MLP neurons of a small language model. Each row is named by its layer, matrix (up: input weights) and neuron, and shows model dimensions 0-191. Each number is 128 + 24 x the weight over its row's rms, rounded and kept within 0 to 255. Numbers have three digits each.
After each neuron's rows, "fires in" lists the words (lower case) most often at its 100 highest values on Wikipedia text that the model never trained on; "fires on" lists the tokens most often at its 100 highest values on Wikipedia text that the model never trained on.

L2.up416:154143128138130125154169139120125134094140111154141133105159091143134159101140154082151145153129150136157153077134139100155111103165080117098123116136177172103141130147130064129075156134147121105127138171092152151169136092106153144118158139122141122125177128114105139139148152120143128162125147146123123132121090100133100174099131145105150142167107135125126113112126133107090094157099117119136153144123122155128089112119086158097102092113133124085128132074132134114108143122090160125153163108117146085158157114155106146148146149097157112129157114108189147105099107120142100139
fires in: "on", "day", "days", "period", "year", "night"
fires on: " On", " day", " period", " days", " year", "On"

L2.up279:096159149106099106126151138122160140089126141083111154156153128109119116114127135118129163170119132112120129068125085153185106126108106125092161128116112131149107133125126091099107093090143171076110113164106123138129096147116128171138111115095072119124167138133076112114122140128139087105169099145097140151109106120125113191146137149147098160110124122128168115095111177114115124086153157125103114116114179136097155160144129092141131139122130141094120172093127130113142167145132129117123126137135089134146105138147112126149122119107157100113114169134163155169110102159118134131
fires in: "it", "down", "they", "classification"
fires on: " it", " down", " they", " classification"

L2.up767:146134139119091162122140145100105166141118164131115120082122131147113075140130165153119089113113128125122121131106085137173123105098154114090145129111133147135184101115120100140121128112160142097153138096126164137149105124107130095167120133116120130120168150119091148185092144103161144148135159099142136134095143110095123123076146129113103163142153153125163083109110106112122157154120161137166170127133182122148132117168143104138137131100109089095110145128075166134130130111117165139086119083121114139181102128156090172126116088130118147124108077127131119132125144128142113129
fires in: "while", "german", "kingdom", "full"
fires on: " while", " German", " Kingdom", "ple", " full", " capital"

L4.up760:137180157096153097134117178085107139124128140127157150138136096166142075111122137107154144152116132115122119110174155105113087082152106131092092144137114133078123135110131095124123117136159126093124168112125158142140126133130098087134131131106109122160141144155087171126165125116133106163124150170102126119141129138083145152128158106164149127125096122150156094124175163088099153160139078141132120117132118129111112165105080125114138109094144182126152121125101134160127125074136110115064115122120139129125116140133112146175114100128142145146166120143168163156109114133141105127
fires in: "north", "college", "south", "country", "america"
fires on: " North", " South", " College", " country", " America", " nation"

L8.up59:115167081112156093143189105122120144122079132107107123151091120150130128133127114114106134131133116112156113114113090114156108107144090156114064072164146109129165083143072095134097116124131125112141135119156137121138106138135060167110144137122100164159113139125098138124142112122141188126117125153119084122112119108143143193119152124195157137133150156116142134102154134126099125170131136089185113129135114104147117149129109143137137124151113133134170106136160132124104112136111105149116129090100146151121111118153172106129127102098178129113135127149144153117138140123153171124
fires in: "it", "they", "he", "its"
fires on: " it", " It", " they", "It", " he"

L2.up751:128128142154108131144148129147157165108144141113163123113163113123164114146147134128164171121124089152135095094174090114117117108140092116095092111140143145101141102074119101144098159134121099134137156121127140135172111127100160128128186110130078147110180143166082128131131127103129137151125159126156130150102116109113109162145149160105140176120088130114142114118148129123110112144134149117092130170154172162105144138123114130106110108088131179149131092093126098137134122084111127151128138120103110170137112089140118114128160112103147154061167161115165117120093099105154120134
fires in: "there", "mass", "points", "murder", "away", "goal"
fires on: " there", " There", " mass", " murder", " points", " away"

L2.up636:083148091088108104145167159121133116145128113155145115127111134135114112105139133087130145162144113085143125076128106126145098065122126121137106146105118180101167122083079127122105112155079110128108175149140147139147128120122128180129144136094109094151151114127090123110151124105127144148140129144116156180130094142075129189094148116165120138137108144127149145115134144119085161147147124099163181154171161154107108117121114137139109119122109140077121109109092158091145162124121097145115110081119114129129150142132099141147117125102115134095141127122158174144120124138154152138
fires in: "can", "would", "will", "since", "canaveral", "winner"
fires on: " can", " would", " will", " Can", " Since", "7"

L8.up753:089105116144168090164134140142103152122129123118100079084173109116147088149150117123112150102124117114116117101122151105120116102173112120131142162140131122159106119130140153161127096128105084121141168135091140117123135120111114142172119091125154123151136134102097118159130118081137154147162125158100104112150095122080165149140170158196120169126078163142112156136085154117128132132166148133095106143146120140130171141111113134156114121123074115121101155125144137140129103103129130119141121151114148131114118137150126115175156092133102068143132178100141099098160087150125152125
fires in: "was", "as", "to", "appointed", "later", "he"
fires on: " was", " as", " to", " appointed", " later", " he"

L12.up763:099173107120135120139160121113082139144150166146122140137129133125125103119116163149152111111125119127171119139140141106111134125163125131111158158128117129097122161153111199128106124171113098132153103120138110164146128078123102116106155120094148128139117121127117135128136114134152103126199127128104112132159081098150161145115161090130135126145120117124145117067064102094131091143108090145174107150109120096121156122086151112162112153150074144103141160140146109109073119112110157099120102090073093100105173124132143127105126096155118150144159126152119158149146136146138127127
fires in: "and", "to", "including", "of", "wrote"
fires on: " and", "ing", " to", " including", " of", " wrote"

L2.up758:103129128165115106129172162121103108155140152135126097099138110119158085104124117122149162109108144165142096076148140148152133123123136101118098080161147141077110082069100153116078148136114108122143153175143178122158172094097124116134142129098065131137166126150137113129117126126111125075111131127089113156141102144128112162142125151115096140162093144108170108114137133148124135155130150131144111142131146151074102130143124138122100090133126149115121114173106137163164132128115127141123147135101076094128139106172108152128184145153130121110141113117135125085122136158148103130
fires in: "goals", "mf", "loan", "video", "score", "trade"
fires on: " Tri", "loan", " video", " MF", " Score", " goals"

L2.up505:150160118097142141137140141143145140129130114153142131085156105101138123142153183108105146134144166133130113099122104143121108106122096133089067089120151174132138116151094087142126115178122120112146202114143122114155103091100119128153122119141149115138179098161112095110134143133155105146173153154083108162099095150133084157155134146140165118170090138119123083109169118076108137131155160094156112100119162121138125149142119165114123142133117145135149087127114181071113156120129122126084139123136161147142125126153120116135135123126144122134168128091138132148134141092126113145
fires in: "there", "on", "days", "area", "they"
fires on: " there", " On", " There", " days", " area", " They"

L8.up333:158127092118110135110138146176134126107151087111088112131119127175142134125126160105127140128122152095105126084138169147140138107166128126151110169115168109122112088089116167091143094154110150113090137087155141139091145101134111139122124141109142099115129153124106128174119156102107142203118149167120138143145074097113122137137110121140111142152140161154162150095134137159104122134191116128104153117120125089141114143107135104126111119120113167102116112132121153121086128170123166092118120128092163105126125133165081166140136117107096113128085146140155102138113157175135098162
fires in: "where", "which"
fires on: " where", " which", "ive", "ho"

L17.up293:119142122085115132136098182136169129167136131110072143134128123104179123131171172143102122095129138143165127088129153157143104078130133087112051120103132149130168158117099133156127096138096148103114111148145164163099135131108138174121136131136111113145114164120092143126142140131145077091165134129085130126101089123085153157129136148143144144089127174149123101120115139141150137087128129112121148107110164119130129135116143088135096150157114113119138156094155127149156077112091140133142113151150158159107151135142146128150161091085125108136097121143156130121142126142146115104
fires in: "and"
fires on: " and"

L2.up50:103164133120115114111084152136121113097131200126148159080144098158150173148098158134154130110143122131133113127127110119152086106136076124077083111147128118123157129081136123073120093139115148090119143130116121138116148121139116161154140152142115170115122126190163117142108164149129087147139157134102130077143138089086100159140094126102154141139129133145194119152078116092114132133153131136104122149136131116163120133168136132116133164110109120148141135141166113127142166114150118136130115110118117096132136094142132163166114148091139157107124134091120133157118166105118153091
fires in: "like", "together", "young", "being", "youngest", "experience"
fires on: " like", " young", " together", "unk", " being", " Si"

L4.up74:092154125147131123153147154144133125142160159096127084096149103098139104108168150118140129172129135119171110101134103122178101087125121118134131142137126139097134118119109104117108166163083065121183165144126160160173122103136112145106124113142132124160163073121142148121110145117127130171114144154130144107103112135150107156141123111097113115118118117131136151076158130086136145145113101125157088077115144141139136155148126076110104112111118121109113127114145126134140142153097131130128133110163146156097139122141129129141143076140152112099138116125180129070085118070153152174
fires in: "as", "history", "due", "years", "goals"
fires on: "History", " as", " due", " Years", " goals"

L2.up183:090138094124132126170094095085102129155126084138145102109165112153143137100123135091115136113104126082159109095108119077119101094144091136087092139132153166136130133100113131148098122138105094110108187125170170141124132149127164115118149146125144183136143146131121115109159074117110136137079083160126127108161110165107101122135142133132128148164152129138171115118125130123068149203120132132139121121163146179109120124127134142122114108120129119133158105158137131099098103153092139112126086093131156119117156139132115117151113107143139107116175158130112120173105127124143136143
fires in: "would", "can", "may", "canaveral"
fires on: " would", " can", " Can", " may"

L2.up481:163165122105121115141130136147128131158117123107104142138149126104143094100117155097151127131096092132099088111145114126126133128128077125128128118188114156094159101144126165104112140126106158082127131120165136083112114153168167114126133143124143161111130129099117086098155099063102143135093164123176141171083113125101142142083126111119171151134117167136148141134142133103085136119137121125115134129126128158155109151129133138117100094121168119112146155141138069148117174133091148123100050142124106095150170140120160133133151128142142116137152177135154149114105138135156120097
fires in: "october", "december", "late", "commonly", "hellion", "childhood"
fires on: " October", " December", " late", " commonly", " deep"

L12.up272:088111154124107145130145167175124099117157105131120103095156124123154092092155127174108143126121110142122129132149167135114159129156125101101166089102089160117128080091139116120129126111098161109135168109154114128078131080117096140133131131071116102124131149145090119139142178141118110127140092186128171159120126113108104166116161139136123185117112155135142066134118100124117103181136094093147123142137126153108149141116115146130102104113135187122120121138105112127126144134097122147121126142116077129163120083131086148134148120162161119111124164135139155118154123128151123148
fires in: "of", "several", "two", "few", "shot"
fires on: " of", "t", " several", " few", "al", " Two"

L4.up226:092115135116083107119133144104123147146094083086114152110135115132161127106115151144183128140105155096132091096127139130144091123130095086115138136153134130102150113093136107131130154103108109118143167107115171144164083107090149093129149158107105096106148116126080145140124117108149142183137139139101153146145107105149151159102145116118117158132119128164149084129162145128113150133161119143131146141122179172131151170140134082159118098124125143118135112130160175112099160153110167127134112112095113133081107124165098109147173146104166104120143095137161126162124119082157114137
fires in: "while", "when", "but", "before"
fires on: " while", " when", " but", " before"

L11.up330:124132120112101132153124140134110114131061153127088114150129122134153151117143129132135130152122145138174130147135111139167128117176073160095102100133114155116129183095086139135086137099140108150090107137119145153116118142101123125098103129097125133161163133128101149119160158106160140137157134138120118101161078108132160113103154127140189118146108089140134098113151141138147104088107133164133093124133124176081124175130116116162132105113157157104104128082113162118159133144092172116121126113111112145084097144164147110126111114152176138124173132131164135093134092136169123120
fires in: "also", "history", "career", "biography", "in"
fires on: " also", "History", "Career", "re", "Biography"

L8.up686:136135083126136095161137158112154131164121160134125124093183124156108118110133113139152158110105142113134115137165128073132119117113124112092124078148144188119104118119154136151150121107124124107126122126103134139123145086145086155165138118100115085070117148161137184162091125140118044154129107158131087161138100124145145104143147146109099142119141121152138153117168190095126110165138154097157109134113149139111157109115097118157078117145136129140147130125121088123117115123122115151146106106099094144132150144152133115115141119180122141139149099150107108140121109093147114166
fires in: "of", "unsponsored", "benenate"
fires on: " of", "s", "al", "en", "1", "ur"

L13.up279:131163122085129115163133119126119145181115124111130163100165115106158113087182127141140158051105141139148140081118148114144162137126138122120082072134118146112155104107121158103166091141120105115118116129135111147140121084178142134129122138103106117128133112132104148160131125134139101113179121140130124162106130124102145127123141143121111153125115147160173115115145193118069120139132112146131155172135105142123148163116104154149132113120095152114129123128124143094159170117103105133105128144098078131100172094154108163128142102147150161103105121115114156143137119078185136129
fires in: "of", "three", "two", "few", "many"
fires on: " of", " three", " few", " many", " two", " four"

L17.up4:121159160126144145145101105145104172139117129135153117127113076151106119133144197142123125112083090128116133135184086150122090106190113137131120157119110116146116090152119157168122110102101130096131143123105132130178160126116130116127104114111097155124122084092143132148175126114112137111143107104136140132125124118117129191110167101126104118137078103113146106136115130071136132142130109118123111119156124131118170179138103125217172079150120156129119090128130107125097119130125155132127142152158155166115146114127157096136151140118128112105135151167121083133136127112145139135
fires in: "an", "as", "one", "vice", "left", "at"
fires on: " an", " as", " vice", " left", " at", " dis"

L11.up261:134129126102117116159181146079118086147106149113156145158161082149162131143161117124158171101112148145164121089123146128115135127141122106115117166143142114148122137098092112142146165134119159102159187110139162118172116157118124138101129146136116154137143152085138089125125139118097083135143161115087139119094120140153158149090126115177164146146082089126157107068130092090125159142117093116120138109141089147094123135192128094141122132143156160100150131149102131092088132107082147157111104138119102114142118080156130137141136110117134147128111138121139120137128124147137107107
fires in: "to", "with", "for", "on"
fires on: " to", " with", " for", " on", "ect"

L5.up533:119172138110100109143128086143137144114071140132147112143112122116164104131169129116111125111130113150149150110145116129118119130119108108119133118120150104123166116103139172136113151136140112108094139145122121126147172118125107133122122136095161163122118131156110150132126166110133171169182126110143110136142109092132133160157135114092132133164107136146123124066133120159156150120154115104191092149120162109088093113123094152156166129141191143104115101111083147125149148131110168139104142098088148108092132092123112124128098071119177156130122087073112156118127096116146103081
fires in: "is", "it", "the", "on"
fires on: " is", " it", "ge", " the", " on"

L17.up478:119135124142150130159144149134101117133152128143116129152143137095127089120134147133146100086114076094153133103137119125094123138140103132126183125101119138139107113131122109127123119131086115108080139097112128133108140106132125112133187119143137092146152157156180141142133126132117081144111129177091135146145099110140117169100151149127101152126110075149119119114088066149151135123168126117099090117170152183134204151148146060138169128169089118125124132124130133122089121139153140096129089121102158154133147118090114100148137141113116139140149109112144120171113159110135111088
fires in: "an", "and", "as", "or"
fires on: " an", " and", " as", " or"

L12.up638:120177135105092143144135104068127104127091124097165146195115116128125152122134162127136149171107094110126131137111163110145091141109099130126126111148120122114133114138139115066086099144137124149156180125124145060168164133154124118115126126134175142160132112104142112110143128131180127136147133084124118131091122124172164156128154085185131153126129164149123163149130115141104152137109126106153128138118130155115125145159092149178135118154129128102096108133142115123121136102161117132108120084102157112120104111157167118112132119156123166084139155103105113148153172099143143106
fires in: "it", "a", "omega", "s", "originally"
fires on: " it", " a", "ga", "It", "s"

L6.up685:133137091077131146156127140102138135069118170137114140099119083115114155075140161143161175151114103155102117107190109123109126125175103121107106141154077144112188113144092146138146150169102119096114107134118123157151133099121126131117125204113114125110127102130147134117115151102141120153153142139165148099150108101126139153106111104105130106141116108157110132117166115120097110165134100163164123140123125147150122152133114124127115130114131147104127111185111136091098147167073131125115131131124150117097139123122130102145192136139137152118105100116171172121130174116123119137
fires in: "given", "took", "give", "played", "found", "held"
fires on: " given", " took", " found", " give", " played", " held"

L2.up701:129127120111148151166112146122106133110137145130132131116150098124132073105149171133112120145119121093155119085146102087189091118115116061093131108179123152135158093142106144110105160129095090139158135093138155126146119123122179140127113137081153103123128157123126156156122113106126146123150102150115110137119103137071133145101156116141119151156088166140112130131136167124110136168074128141144120158124098133113086147150098130138133094103139125129113101146106148145088144147127106176127109125132070137160161106150086120099102099134146173119105153159161135131127131109173149133
fires in: "same", "career", "working", "full", "good", "currently"
fires on: " same", " career", " working", " full", " good"

L17.up39:090152091130138067133082118107153145149128115093091127163093115126122104141078133139122148133111119103154138129143104123196115103121069122135083098137160147166083121159142168129133128113121143133126161128149136099104115126112089169104156141110114147132126158118159142098110162124115124145098131175120108131107088148138165172101144119174171189119110096112129155092164139182144115111151127098150138119170152130141148122139152108154116153113126094153127136117127125141130122137132126145092116137085129133147131139102152148138122126098124156132100140161118118108082163160162132136
fires in: "that", "also", "only", "often", "i", "it"
fires on: " that", " also", " only", " often", " I", " it"

L11.up470:148146104114158115144115148135159144124149137130081123110133090115166085123169125141129112152129149114157128127115146084130092124141132105091137103165106151096167177123125101144133159143083144119140135113110158150128161129134116149163142102087126129114125116136107156128150142124091107123172134138124136105076098149148150114115118137107122116116129133137119112133150174163078141160111094101145120101143148104139171139140096189136121086156095145130157076161151102158117172104152093157146111138147133153040151104131070107106138131122126120115139102134144117119125136082117141114
fires in: "of", "are", "were"
fires on: " of", " are", " were"

L8.up34:112144157147097138155104145122153167137113086122138085122170136093099102070114106123113140118109121095157125129191123113198087113131107111125113132139116100107127121124111123130127129145106120129163146119134115157123151083150141142149123073134131123103140121144137129131163151096171104150145163124139105147086124116064109168128112113109133145159155111139191142146159097153093157180121153150128099088145132111100145137109134098130076122132126138129154141179139122142130153082111128118097147128143096138163153144138100088143146122097134161143157133136158148115128147085117151128
fires in: "years", "seconds", "much", "most", "part", "parts"
fires on: "s", " part", " years", " much", " most", " record"

L5.up170:113142120102089122153140149132156129136136137109163084112138131124134148088141158138162128094100152073109151075166130137074105131182142120147128135119128107120117147137112116134123135120087087089120176129190140120158127128134162127105126125093132149129113098110155131149136118136105093135135148124130108121107127165102145137094114144190115112134127127147144136137188100108095150142138110146129128127106139132115130159149093111104148130117110182105115180059154105117117095134091125140107122109146133103089129101145089150105188113153077114127133146154141089149109093138142120115
fires in: "silver", "championship", "bronze", "regular", "world", "cape"
fires on: " Silver", " Championship", " Bronze", "Regular", " World", " Cape"

L2.up225:087144121169089101163120129093133158120106113104109111078134131151184131127131167137133106149103106142151118101109090098186109117093093163129140094140150125134113101117117145125107142134113096082122126117107118155129116139136180171122148143155130136126168162094152160103124146111148091107134139115123186089092092114110146153112131177087151136162113145160107094101156110126108079152131093166153108130164140172124104135146123129102109131118142132097115159114138148125142126151102138139108154141143139093128163171175127126153141102142133122130105131138150166168123139095130118109
fires in: "history", "career", "family", "years", "born", "size"
fires on: " family", "Career", "History", " Years", " history", " size"

L2.up162:125123127120161145160115137128156151120108158111178068116182085140133080106115145147140142110091119095149125119115067101143102147158115117115134148161099155088142126122133117118072120133124107114135133107111157121170150129096140100129119141072161136128147164147127151112129126116127087104118147135131096132088142164111107122134167140161113161129141138097150110139145119103139106184136111136087138149155146147104139094123105129112113110108122114154131106174154164140118148100086139166126136128093087131174128091134143101128161103166160153115100128139158105127107094122184128151
fires in: "front", "platinum", "silver", "carpenter", "rear", "bronze"
fires on: "pen", " front", " Platinum", " silver", " hard"

L2.up112:126131103124074146156144163124152144082120163095096138135142127135148102096124152110172134127111146082136125122154097120162125077144098103124123133180146144097131123119091119146127133152110104107102150120168154096150109086098132151069128142113146105097151121114099155112159176108145134154126149140103111156101115100108161138104151168169180129101101149148135173085153101136115141117133110149138143189168074137155130155113108145100126118124121137123125148093133147152118117141138134133092081120098083135153094088134102146162123134131135091114141129134136117137121114132149133164
fires in: "who", "where", "how", "whom", "having"
fires on: " who", " where", " how", " whom", " having"

L11.up329:093157108162126100107147098130159129109119114116090161119124138126170092104163144136134153150091140125118103126163119154129138108142112114112151096117149143136134092162100151086126131141120104145098105140123136150144143103119108131154106132109121159101149146124140115102104194125116075124146170149151103167174110153100127142120164097137175124155087131104120115114122095135148090084175109106126115178105102150110167106157112144132100146126135118128125136096108096146123097158161120125101115159110139116107136149132134113137185110090182159116120109075134146082113166142156146115
fires in: "of", "since", "from"
fires on: " of", " since", " from", "le"

L4.up22:102115102071182138107082166119114115114119094103115133157160102149142108113136162146156167136110145154186096074160148127147120107141093134141104126120133101102118123134106113146126123129157104123116124116135203114112145144123147101175160153118105168166174129110120150113137154129113114140133151134103151111107110161119142114136134133167147165135139148105136096104135126129091145163142122127175147181102155157100133157170131128176116117130140129098143147139100092134110111161115170115063126132102073136110129146168126143102111122103113130097138128123119095137136150100147129133
fires in: "university", "to", "only", "and"
fires on: " University", " to", " only", " and", " out"

L12.up34:166105082148117132145137182175102146087124134114134165107180123105097082136148133125151132073116142133131122105102139109170141102150091158126125131130169167103107139098108114096157125112148077112101142117138097089148154122145117137103182118099122131167112108118114115134115159129132144128131135133107085171126143140200110118099126121124120152130101179106150137126154111105142137149098082152129126128146143126155146127160091152143150132152137148147125160130150071132131135123158090155117104104126120142130148118146088102131162112143141127127112135175119179137148131076123103156
fires in: "of", "time", "years"
fires on: " of", "s", "ing", " time", " years"

L11.up287:111147133121104088145114138077107132158127156142072135138135130162125157114105098129141208156124125120139101076108096121106128106130123146134107147121138113100161138153111112141144156184112123133129098115113101140171121155109161115104158117087114105130143116100125132118131086143136085118123159099135146081087085076156177148106113094146139155139123112118149150135147133168133141145166122124128171168154124126150124122138131110104157131111111129131137138098151129137095140091108102134101141152106117103103108151151171090150133113115166109132134060116149166150115146131132104177
fires in: "born", "with", "for", "is", "that", "website"
fires on: " born", " with", " for", " is", " that", " Website"

L12.up273:116184094162116141116153123143151136090077155129099124095119098072114131109140140128143148121115100115131153114150134123163093114150073136083104117108125158106128135133145095131137083130128110118166158145114123116118119103124115129091134142159129106149183155141125130110124140123139109147145110145113116129075125127135108175125153140095146142149101097143154127110148120094099152156106140134117107105148163136123123159130086172163149113124154115164144101150153111070114133085101170155134164134153098140163152097135085125125158128138149203153169134159130105128143134115139173129
fires in: "only", "part", "just", "parts", "types"
fires on: " only", " part", "s", " just"

L11.up667:146134088113112124130168138108133159121136135122132112184147135156137141093110141124141144143109137076128108096181120099143141100165112088118120123117173154117155123136114144160110157135075083135116144147141135124099141092128154128119105137116074060080144101134111124114099124128144105176125117120109141139146144097098108141114134161126130119138129110116150124091114143112140141147168136142096121117156126158128151163134130118150155137110159103130153150137137160120157164154068170115107126142103133106137122165200118093150115138084142140117122116170170138093108093089098104163
fires in: "after", "during", "since", "unsponsored", "because", "while"
fires on: " After", " Dur", "pon", "ists", " Since", " after"

L2.up759:112134118132104085143163137127114144091132144125108116127158093151120083088138161117148137152090105098141119090154116080130075113138116152098134112144172157112116098099116094125090160156105112110156179116140175132170141138127153122152155123126141116121149116140134109122132140131182117146138113153131106123110158144121102116105157168175134157175098100176139133108141097133092073089112105164147177147174112149114123125132128173099128117103124136131152146096100131171114133138119152134131105116112116142161117116149140100128151120140181126112140145087180124132129111118153094139
fires in: "she", "medal", "footballer", "sq", "gls"
fires on: " she", " medal", " footballer", " sq", "Gls", " wh"

L11.up203:096097150106142047120146147087103086156114115133107146169137135119124096138142140156175127094111177102148156104092131121139163116175128134116125099127129095104102148108153157105144140134135071131141135131146112131141126096128115118117133082093132115109174114146116128125156114126120149144141109131139135114129113113104158160141137099148124135144149128117125113124100116120097108177109127147173095148089155132143157158154078129208166106126122146115124136122132113174120097144107113115101089158109127163114116107150168128111156070111141108129130117128116184136122106173126133130
fires in: "is", "to", "was", "of", "u", "under"
fires on: " is", " to", " was", "U", " of", " U"

L13.up484:110161153156108102153156133166136126107101140108052111106106104153100130148137154133136133143084147110134099119163120140100142131116111167114108127130089148115165156094105134138147119135090155099106143120103091168117111157109107149150144116156148147181115128165113111104162123134150163128132150136129157110115133118144132146154114134091128127150095102139120118144121145134127126182089112103129124115111126147080113078142107157174102144161059142151115153127138120105125149134109135149109132100129103129119158086152120108123125150113130181159175144116110093131140148105157147207
fires in: "with", "much", "in", "of"
fires on: " with", "s", " much", " in", " of"

L13.up679:117137146154140135128147090088130112114114152130107165144116111114159107136115119134151136122135117142082087132142137132179145108139108133122161083137136100156175108109109071135144126153135145089107124106163125098153109120147161152159160066118127138151174075102113162115163141140181161136113141114091133113110125107123107110117149113139148134131077132136125081140145096124129132145159153070116150128099143121141132119151122107111102137109139144143155154113143121091108108151165140162149148091119099138094083102189125148102159124152119095123097151147141167124155087100096130142
fires in: "as", "but", "when", "while", "who"
fires on: " As", " but", " when", "As", " who", "f"

L13.up487:120151115110113133143121152135115134123075155106129136146114126150128153122127131113159145142121128117123085133140108153130096101141100087118189151116158159120141159143115111119125112123085094147132206108140132120110136104096109123104114143086092169088165110144127088176103164130119155198140114157138141149069104124105163106094133131129190100172116108153131104110158111089138127122095121136147126175086139156129137124112149132147142137074154113127148145053139126119105108109119134125113124144107098122146114141156111131156134109117108124135128114092130143129113153095128161146
fires in: "after", "since", "to", "of"
fires on: " after", "1", " since", " to", " of"

L4.up29:113164131112115128143136139137124107107112080121114119139116108097168105130129145124131170110141114100179116129170112105137091156113115128115149109115144149127139106151123127096113100126111149095115197122138146094127112139128099191118160131129136132131134137080173161114135149145185134169159105142122151074121119140103144115143158111130144144133077181086152124122126157126123136115155117100159157155123191172143118146144093132107142130114139146146171100061139152081156138115103115127145128060130123122126125131148126137147131091093117138111101171107126112170127102135128118115
fires in: "it", "only"
fires on: " it", " only"

L2.up309:108143129105150125128111141129152126159107205145134116127186150105103116134157151116134134107100112163107116130159142116154096125143124137140133154141125129122134116107136116123097165107130140142109168134162160108161120068095090168155136155125081141136136092102098100133163133100128152126139149139115098130119128132113171143143154183132113156128112149131135132087181138149109129178106123115144090168136118112138139122099090132126116076072169113091142102133120162136136149146129119150170150155070081151146139105157114123113150120133129126093120175132136165140092090114132140137
fires in: "south", "cape", "main", "foreign", "other", "top"
fires on: " South", " main", " Cape", " top", " Other", " Foreign"

L2.up101:134113177046173130136107129159128140113129141155137148092133156126158136151129161127121146160136140131167135143117093096133129105171118109094113137160087163107142131113106147132099141128179117136102137110152145126164116114119145129089178142124096147148146110143124140105093165141143114151144129138150118100126082116085098111106115138130140127142129170123134161146151106099110114133113120155153127153146127153122115113124134163108135121136103124101181114098093109112075162169104123139065111095078111123136104117146122140123100193112112140110110101143133142153086165122121176152
fires in: "given", "give", "provide", "offered", "provided"
fires on: " given", " give", " provide", " offered", " Men", " provided"